config = dict(
    num_hidden_layers=15,
    hidden_size=256,
    num_attention_heads=8,
    num_key_value_heads=8,
    head_dim=32,
    intermediate_size=704,
    vocab_size=6223,
    hidden_act='swiglu',
    norm='rmsnorm',
    norm_place='pre',
    norm_eps=1e-05,
    positions='rope',
    rope_theta=10000.0,
    rope_fraction=1.0,
    qk_norm=False,
    attn_scale=0.177,
    bias='qkv',
    tie_word_embeddings=False,
    parallel_block=False,
    init='uniform',
    init_std_qkv=0.03,
    init_std_o=0.00549,
    init_std_up=0.03,
    init_std_down=0.00331,
    init_out_by_depth=True,
    optimizer='muon_variant',
    learning_rate=0.00808,
    lr_mult_down=1.5,
    beta1=0.95,
    lr_head=0.00447,
    warmup_steps=200,
    schedule='wsd',
    decay_fraction=0.295,
    decay_shape='linear',
    final_lr_fraction=0.0,
    batch_tokens=32768,
    max_seq_len=512,
    doc_mask=True,
    train_tokens=266600000,
    max_steps=8136,
    dataset='wikipedia_en',
)
MLP neurons of a small language model. Each row is named by its layer, matrix (gate and up: input weights; down: output weights) and neuron, and shows model dimensions 0-255. Each number is 500 + 50 x the weight over its row's rms, rounded and kept within 0 to 999. Numbers have three digits each. A neuron's up and down rows have the sign that makes its largest values positive.
Before each neuron's rows, "fires on" lists the tokens most often at its 100 highest values on Wikipedia text that the model never trained on.

fires on: "| ", "expl", "et ", "plays ", "Dr", "remov"
L4.gate350:498455433523493502502516477438545504554507468547553497506446497492538491475388526558479513522401544522544534526537431548555564483496552552503398549520441580377477539462539501483478526559483572548539484481512413477536511504465448437501431566530480497546545481455525482488506486596501455412463506509536569471471501433500506509473439586429563568523546539506619521463437492498559478452517475484374590496475506516507504587428482490583519487489429487469528580585564556574477495589435509553640514472475494564580516467443459478551479456489572472470509494509421389448412512531537495416500471534414626553569523532426437525470500509538413456471505483524626483401517466442594558420466481435578499497528474611560406558454544544476587486445512467454545493443507416566502507445488469
L4.up350:465556427437542443478517462535611480524521407496512582484571617547381553543530533486434482478458490476526555495490456486492486490571492525426513543554418492473497555509564501537446475537431461381501492509463509551534570460396540524426533426436463471521428489534492485388535522562555553524526570529462549411437618461442508540522470533463417503590478563504521504461475518479519521565511547520464484448463430409458559438624431447549521467534457462476481447443541550529514565466441603454525504484490523503497412492483488638450502477413469440480549487533549522444466506601547430471510440465487497526455526400550455463503437511449416521394457458474532510482480533459500400461444470436523450391506537437568505527551569440485554500521550539446519448408476440489484412508422530
L4.down350:570536488478574419496491452513551479639472505445490460427473646477521546533475459486490530495489406543559444496503470471502511483416514523512462460502491486447414556439576442509443461536511549487508481487564504537678581557458446510474458640507472511481428468516555495495435420546497619548555507509535490442513480472526568614529460473500494462572533464456535521483473455521495466525489499498447535511492467482361503487584514538510551387379487551459502538564555535568528447454493513423546503501464472494594478546553475520493429408573454485566484465442445479527496437473548513519480556564452688492575590481476401509490450476515467551544508518543561431463475512513479525464554533519554404478493431461536470540426500427489410501501551486494509578529371528525496532505484508

fires on: "- ", "| ", "– "
L3.gate263:478470512498459565454518523493504501469534499515492505467532504491522522595566563476438533492502442473587466492459454575562463512426487526515408485582471504527468538401508544502460537463462562477531560490500470545537533480520534508559447559435487510530519472476515452481570412464518497536421509544360458501505506388405440468410393562412549513493433554478487558442590544524491445495499483595459550588526470488472469520452486507476467544523489570521480404530521557580457478465542487494564502499472503426440478574533526607531515445500487462526536481471527563475593448568515542577561473428501613435503450499510541586542386386518445540555522511476494474547420539526607484490466556386472402457418529385537512427538534488478501455483508628419578517373483514423529564564448477
L3.up263:492514509465487558396528461494456542430463425463521511454583559530436585574467508441452478461402451467566577559463445517513455509440465560455574508460501518467546541434529499629478559464469490376504525544568581471520550535514494515506412499411485501553511531453493498513522446558457428583504543520450368468440445537449397523390487568500618504551489438477523580518491578518473470557556556448466484475491527478524486479435500468439477490424502502464461534470523546516515420536485494450593464525480565427477435440609610500402461509464548426460536426476579561513503466514462445536478481420453637447381503544504499520496563476451527512439580553487492547512455464451510528521493409554472447490514560497422452499512538617492473467531540534478517527505397459496564491519400474
L3.down263:537503582495552481429511476412485532485534508551465502469458487435529517567550453490468550516482474347457415470552447546498506566407521538462485414589547444489413420459499476498438614468476536424498527522564514542517571477518459611577438556559448535482395451510583570463492461555534639493481472519554542461526508479513424448491505513468560412472487510541439514579435574475456498554464429565561504474475543540519474488525471562477553528584467604543501473469475429512411465531536522556536510549545455526497545563415507565488547473504491561568495557428452528608498508481463503498609403484472576560509529514425573529553479475567449612480511493465496542602501524503547573418533544477511422531458457557498433396533382445424471487540499491534514503521526467411549464492501471

fires on: "ed", "Ed", "al", "23", "27", "19"
L4.gate507:593477513517457534490592523431499473490473488536653493449502423396461573456499487602538530490445622469563508455442475539470553524524519446490403478577494516575468481601526526486521501505502559528442534431512476445365475483584365482445512448442486525464442503428555495507513510631541460544587465526527610472442509532538533421507564493482464472444489524529585457473507424454509561599590503522492481478514493488378485567542554407582459615501387529455533487499484554561527455560521519550514474563508592498494502388469460499488478494413443527485508473594510542480513499469476464446514505470516416525509451518467565505551594504516558516536462409525576523502567395455405515467526578491497453489514520408552523517475482535555548440523489526478518493439432461502462461456522510
L4.up507:472589517473519523470535492449508526454476459493559455555498567566459465557409538536449459448478510518523631459511493465375619547526530545523564498456522470571547495480498516504588508518539422494507490555514438456576493516550481393450417532531548446492420568439527557482500518634589418465472475598447455520447502477482396529427481459511483389515449483545477492479554495436483552410518460477490490461481452563475518426406505515554537501431535487599520534508513453594455531426520538457474434484548590484536399486472539476550478462472523484556519530546411501550498459430493457480454499466541444622451555562573397576446527475542475500585464525510557515472592558428509554512559450530448478571572492471527558557471433543510558467496478374524507439418449499542443431530497432
L4.down507:517453594445541583438570447471525487548471464592538409435442548502490519432554523419456465549451488481467539479441501512527535487529568470566393525515509446511493483570424502427528427551521530575497651532533410485522595481557529535559486513402446575527434513455563510492437465654500509428564422557556438528468450535592487447503537513468421418458514432380463471404499526462416439505532487535496526551477479556476518459497501501543429573566484457475472447488465473471378551507508451514496519486519537533451457430517457407604527536585468489466475462518522522380470483507530431486462573419474532516474592411583445516498508503427576486598504455481412473484462465494442530526563450592436577479512489502525489516430433511525494384476478475513496499506472507500493480535530488

fires on: "of ", "| ", ", ", "at ", "os ", "-"
L4.gate344:418436471478467458614602558477422511381440408476491539586439506485621553475502515485549481463499463503582579515425541561446496458547571502594433476485543428549497471490590447476500578472535607532430582463537581582532477434513479496510500540525600548508444486412517519505559459478580454416414475514451573458613542478573511525474476482439510552542549456513532460437464587450535478505485509416549548557414517479420558556427494472525406494485524433505557465508512559525461560550436490409513520506548550455502483492566499504456484482495531560479482507514482519442530510482479476411480490518542497490477606594521422493471425487531529501424540415479561583545520442466492523537491449435488461497472543468511543440551491553508630577493470456408560406556488456480474418452497471
L4.up344:540520513549423381520545464454533549417424478453546590502472478484516392523591492558447616554561560515560535524635637531528476493596613422586397460543477412525507528503438586491470555477505515528583413412519509507531528547540468470522518539490539596479480479418549583542441448503478491459493496441472513514507492582464484429491427463437477650570530466464511470523571466494556522482464532487432495400482477518485516513417509463439551560489511498459491548454456525446489541559493543439533489526468410541507469537508556511471446488511542510479460477431516616568502523489553561499507510505512478477417486485512494447494521556531558520429489552437627520556521507596564566479434444487492556535446473487531580491425428608566499499504542555530429513511484524417446495445480547
L4.down344:479559526519474465549478462450480513534476502591476482475572498549452483531579563566409567522518440549455488523520571518561527576534528607527510505555518477535449535534485473467482451526497573512610553535501470478466487481493464530585499507472497528434485474469464535463415539465523640523497534535542503491540526563519522520465471481483551554532459529511509592599597497486439544492468564479472475491509467526568492625474498603468483588478502564450590402487539462443415595579503397534538487530500535439534547498492585514525481536518406507558497541307576507461450514483467533469589413509472544521543481575405482494496473425440494473568515456566477495566573557591506477405579531489431598559539498552475482421465575544478426454491513593530509411430550469475442528396514460

fires on: "Ed", "arch", "ed", "Arch", "le", "eter"
L6.gate565:523525499462611543551593474499482443493423400539489579564447596512519481492570492491548423456439498521531559409521523537511457570619380474599451436514480423572470516513481432542477539505455517545525471455549448427458458500522448531418539461525512521516473447454531504495410442475463459461521526480567541442479514630461472436427565517568464498477433545552499445495517473505572485510476471537459524490397533557504468542563446473515517433553500491413400464550507526474554475529510439499498459628515530446507504543599574455447468561570463552590463523571553459514565525555473589581550490476516441596520452502529435611471546447438528431570524440525384377553508490407534463517537457574515520462467502473464494505562517498504469464501481552496487446573430534468575428551473515
L6.up565:381504462470550524527504575591444473520558426410569433577530404431578572511456557509466448517616483532409476562516490577487498495491530558520492444455494461482471544472521508543546459420426451492507509478638484392474491485491559423513557472553525435516461479453504434451523493561495515542505525610523552425500538463476491522485549499435460457486583565518627423489451504465434441466519381491514469467480474518501577426435506469495493510406478517485510469500480419442424436576494497395476526529464484483485539478509546477463507587462446559484475502574379478461526447526513490471520485478437559506453463494469498488449542456496479418594436500456444507428473545430519513447417474501569435518386426416498437603610506498444609493463473460482489561370466490511521472498494506
L6.down565:491427478545552491584560492470524447466505516584582484523430539511500556477504404436478411474586483480486551444516434493500472509588438499544541510519529432503364558547536411516502495486409470479541506609518469447524520520522456535496532537509523513549451448484500533440513450530527484478542478557567485473447549579541427462555557502500482556569505573472477449427566570503487502461511436485593456498460519545500379402473467474502502485507468511343446431599490587488561453466519349482544466516493490495457459528547524461492452601587521408500489515487539552521507409538401463626555675454505518534475427431509497588554550424455533484522536484525483421447527475508540403501531545569505518480480441426534509534519501568520507539518599471441514417507485482481561439555475462

fires on: "- ", "or", "our", "r"
L3.gate415:448444514540474430470477499429542587469582471487501512443498493510554571429507530440544487518367482533518529537418528583529385502466460502570503440485498537553520482443477490514524497483508404567477560485475552531465457362467523534513501471566536572431507485450482470404492489437518382547474446443378518562470402482549459482447596512442509552501478537552540549523543542546384462500480527478493592513453520446561504445480500539533447483477461493466493474541497567538472444476605549412460506430527513483448479548540558465503429528442458561455504400443512577561533438425447529513527489512596535450403452402491558469508551517423497520453558546493449502532495384411560421435533476513554461487407520444458477522486528538417578488513591563550525562505556452530442458499406592
L3.up415:474485406516564487479488486444422504442529371460477458476499548451479526521400504467501390394474541467499486412508515542527490477379517450478402500493475522433529416406426540545429516572579550504466521476561451393509462465413576518561507540478497513458445496559539444495492496505553396542495485490500492603432463475554450494533555592548552519584533516476473514473544538442540503571472464502527481562523422575505504470490480547460454513442560553336478484507464549523593473462596510516479510398482514449447519567597637452430525526438488486501438525468471518567502527451488462426464533512482549405536410584560512434453529535580539588407578615488435486528458487504598444467494534499553455412491535470514465481434469512470510517520487528498546568514475477466442481508526473
L3.down415:464498510468545497453557522543525506536495530480471590433625474490475538582480442448506514520592464413487526495544521531565448603449394550501507487570458495609466468610485444507489549514425432537449467524499511463439595484531499478554437399440546484439504520477443503380512544559527555546547511407520524456463487487527312550579525519546521487449486469539443511579432455455461582517463512407549563534557539499544541544506553468459563481524480509542608540524488557399389470508587487508544473556521563604508490447434478496455510519574401439469538480475543511539469506504489457483468599477501569525449459534497510436519494491572500583540531529455408496516484531453431551556455455522572406578433516566479523469520445530566485519453534448376556433514490521556541450480499477

fires on: "th", "Med", "med", ") ", "inter", "att"
L9.gate638:531409430511413537540460499516519450565465594426421514546451547486476480544467500509533499499552458463517436544555429455554547502592522433428442503433456452490549491464442578545483481464532578527497478504531536408530527525465544386517460462454482541547428472378497480374478387568447379424523589514527468527491506457549535525397511416495445474482420468448476500481578557451460463509550521514532452516436458544562575486442559531537528507467466435528594447494475468434545487507523572448397528519495450456434428428463481504453510512515509523532468470428542440519532621608384518437475504556499469556486497479480459460429519452552431381480539534483490481559392582441481493419412506525633518471504478525548541460504533420475497461512501444542450445448553539485492515527534506
L9.up638:535529595426358483440578484535502472483431513454430551493487591431531504502458577495509570436457574428617426578440566488463466475449468534428456511628505398501475517539435495496491563558546440477472452431467453502515465454461520384553516564459534534457518492434546374500433450559541422538473529568464531511603519457476521532431504479569501574491511580432475418506559435431529648463507523525464491466491529424447561498404510504517534429449530377437532481424474428388496496441502533474459501425553428587551463489538472449471555494540446538576558416454507426514442536520510437496458514456482470428523472502432436526499574558513491430497486456495542520521459480465462504451503523435541457417532527517543440430517475509570540495464532467551495504535520530516503530496503568
L9.down638:473457485490501566386481586566516469559380484572453502452457500575577488552530556549526533434470487490624445512519513508513548547547464450486470578509467412538489489539424470493450540426453522476411379483492514487518560486475573479500432497415489590569470474500459392459458430510474517558419490607422521578514430407571577554455506468509568429493468531476499474512520501451503498570585614539493526494465459489540499465376470479511504449576499484553544506479497382463520495538559560486475473513502450483495485516529399550360582539504503495533498502476536445549613518560427406485509599499491507552503427494484530498479596506616459552429450504424505420461477567395517513469531566445500437461537469478487482521537418531401532534486535522542474518501467486475549445451447504

fires on: ". ", ") ", "). "
L4.gate63:458454480540569430597558542436534643537489543524520449430594591503546526476570460537534582462510358408457490592448404499514446644545515530522584522538460462475524525334476497577487492509492529584552505524451468535417475528558482572487437569450551480395435394406533550519451542461478519430544494479422414491485468453521510500474494561478501516564512484512503511472543433524424461475460479548460497517451493438482593417563496597464521519466387444587528444494432517519519531487585566545471574417503421403568514522555549485502486531500426520442542561478481425543501494464535493536453478554506535479542469447533477430468412548548536578490506483498561482521515511526487469534514478538466532417434547470530474483539453461400496530510512471510489555534473504519552554456516430
L4.up63:591577477520546523467559499447472532490414498400531558363484507502566432567516534464525473477464526508560437496439511484415525505516509430510456429497544402554540443414477585539439512545467512495479531521483544472539416473481520557528479513463488511404513534462426467532490358471414495464503437490442420481440452456537465627404478520512450662472458569470436472504587503502482537404495466510544411490510499467460552432465579446444449506420467426507455497531499570540410532561465535521479473479514388500567376434458549499506605503471438452543488458493524493464506495524589553533442503517476426518497512606520496506515512550558457533468566533513526511475505454549532421440463539484446583438495520405600503533522561540472456436499457481504452501496574578543578494535447412
L4.down63:524430557465389392594550477534511539481432535420452463456539606576507500450530562477457489492607477545642484391593552470496418489425474513515616491502490505435424555509436475557468577478547514427476466539448543553518496513613435455529482524492534470539522441478488432490472463419454499534506544485481495518620523510554511545441546546452442481440464530484475555525533430549424486516501483485512521494592385589514473505477589498453372497459467465447497489506405494454556458477522490504528485440454503515561443469537493491479502492554452511568399522517514523483579424494418498556500557477595603499467507595485480610530473496517575614508493469448482438483549526506469482498472501467515471465500558408494566532464497526579568484470520512515514391497496542480639413509449461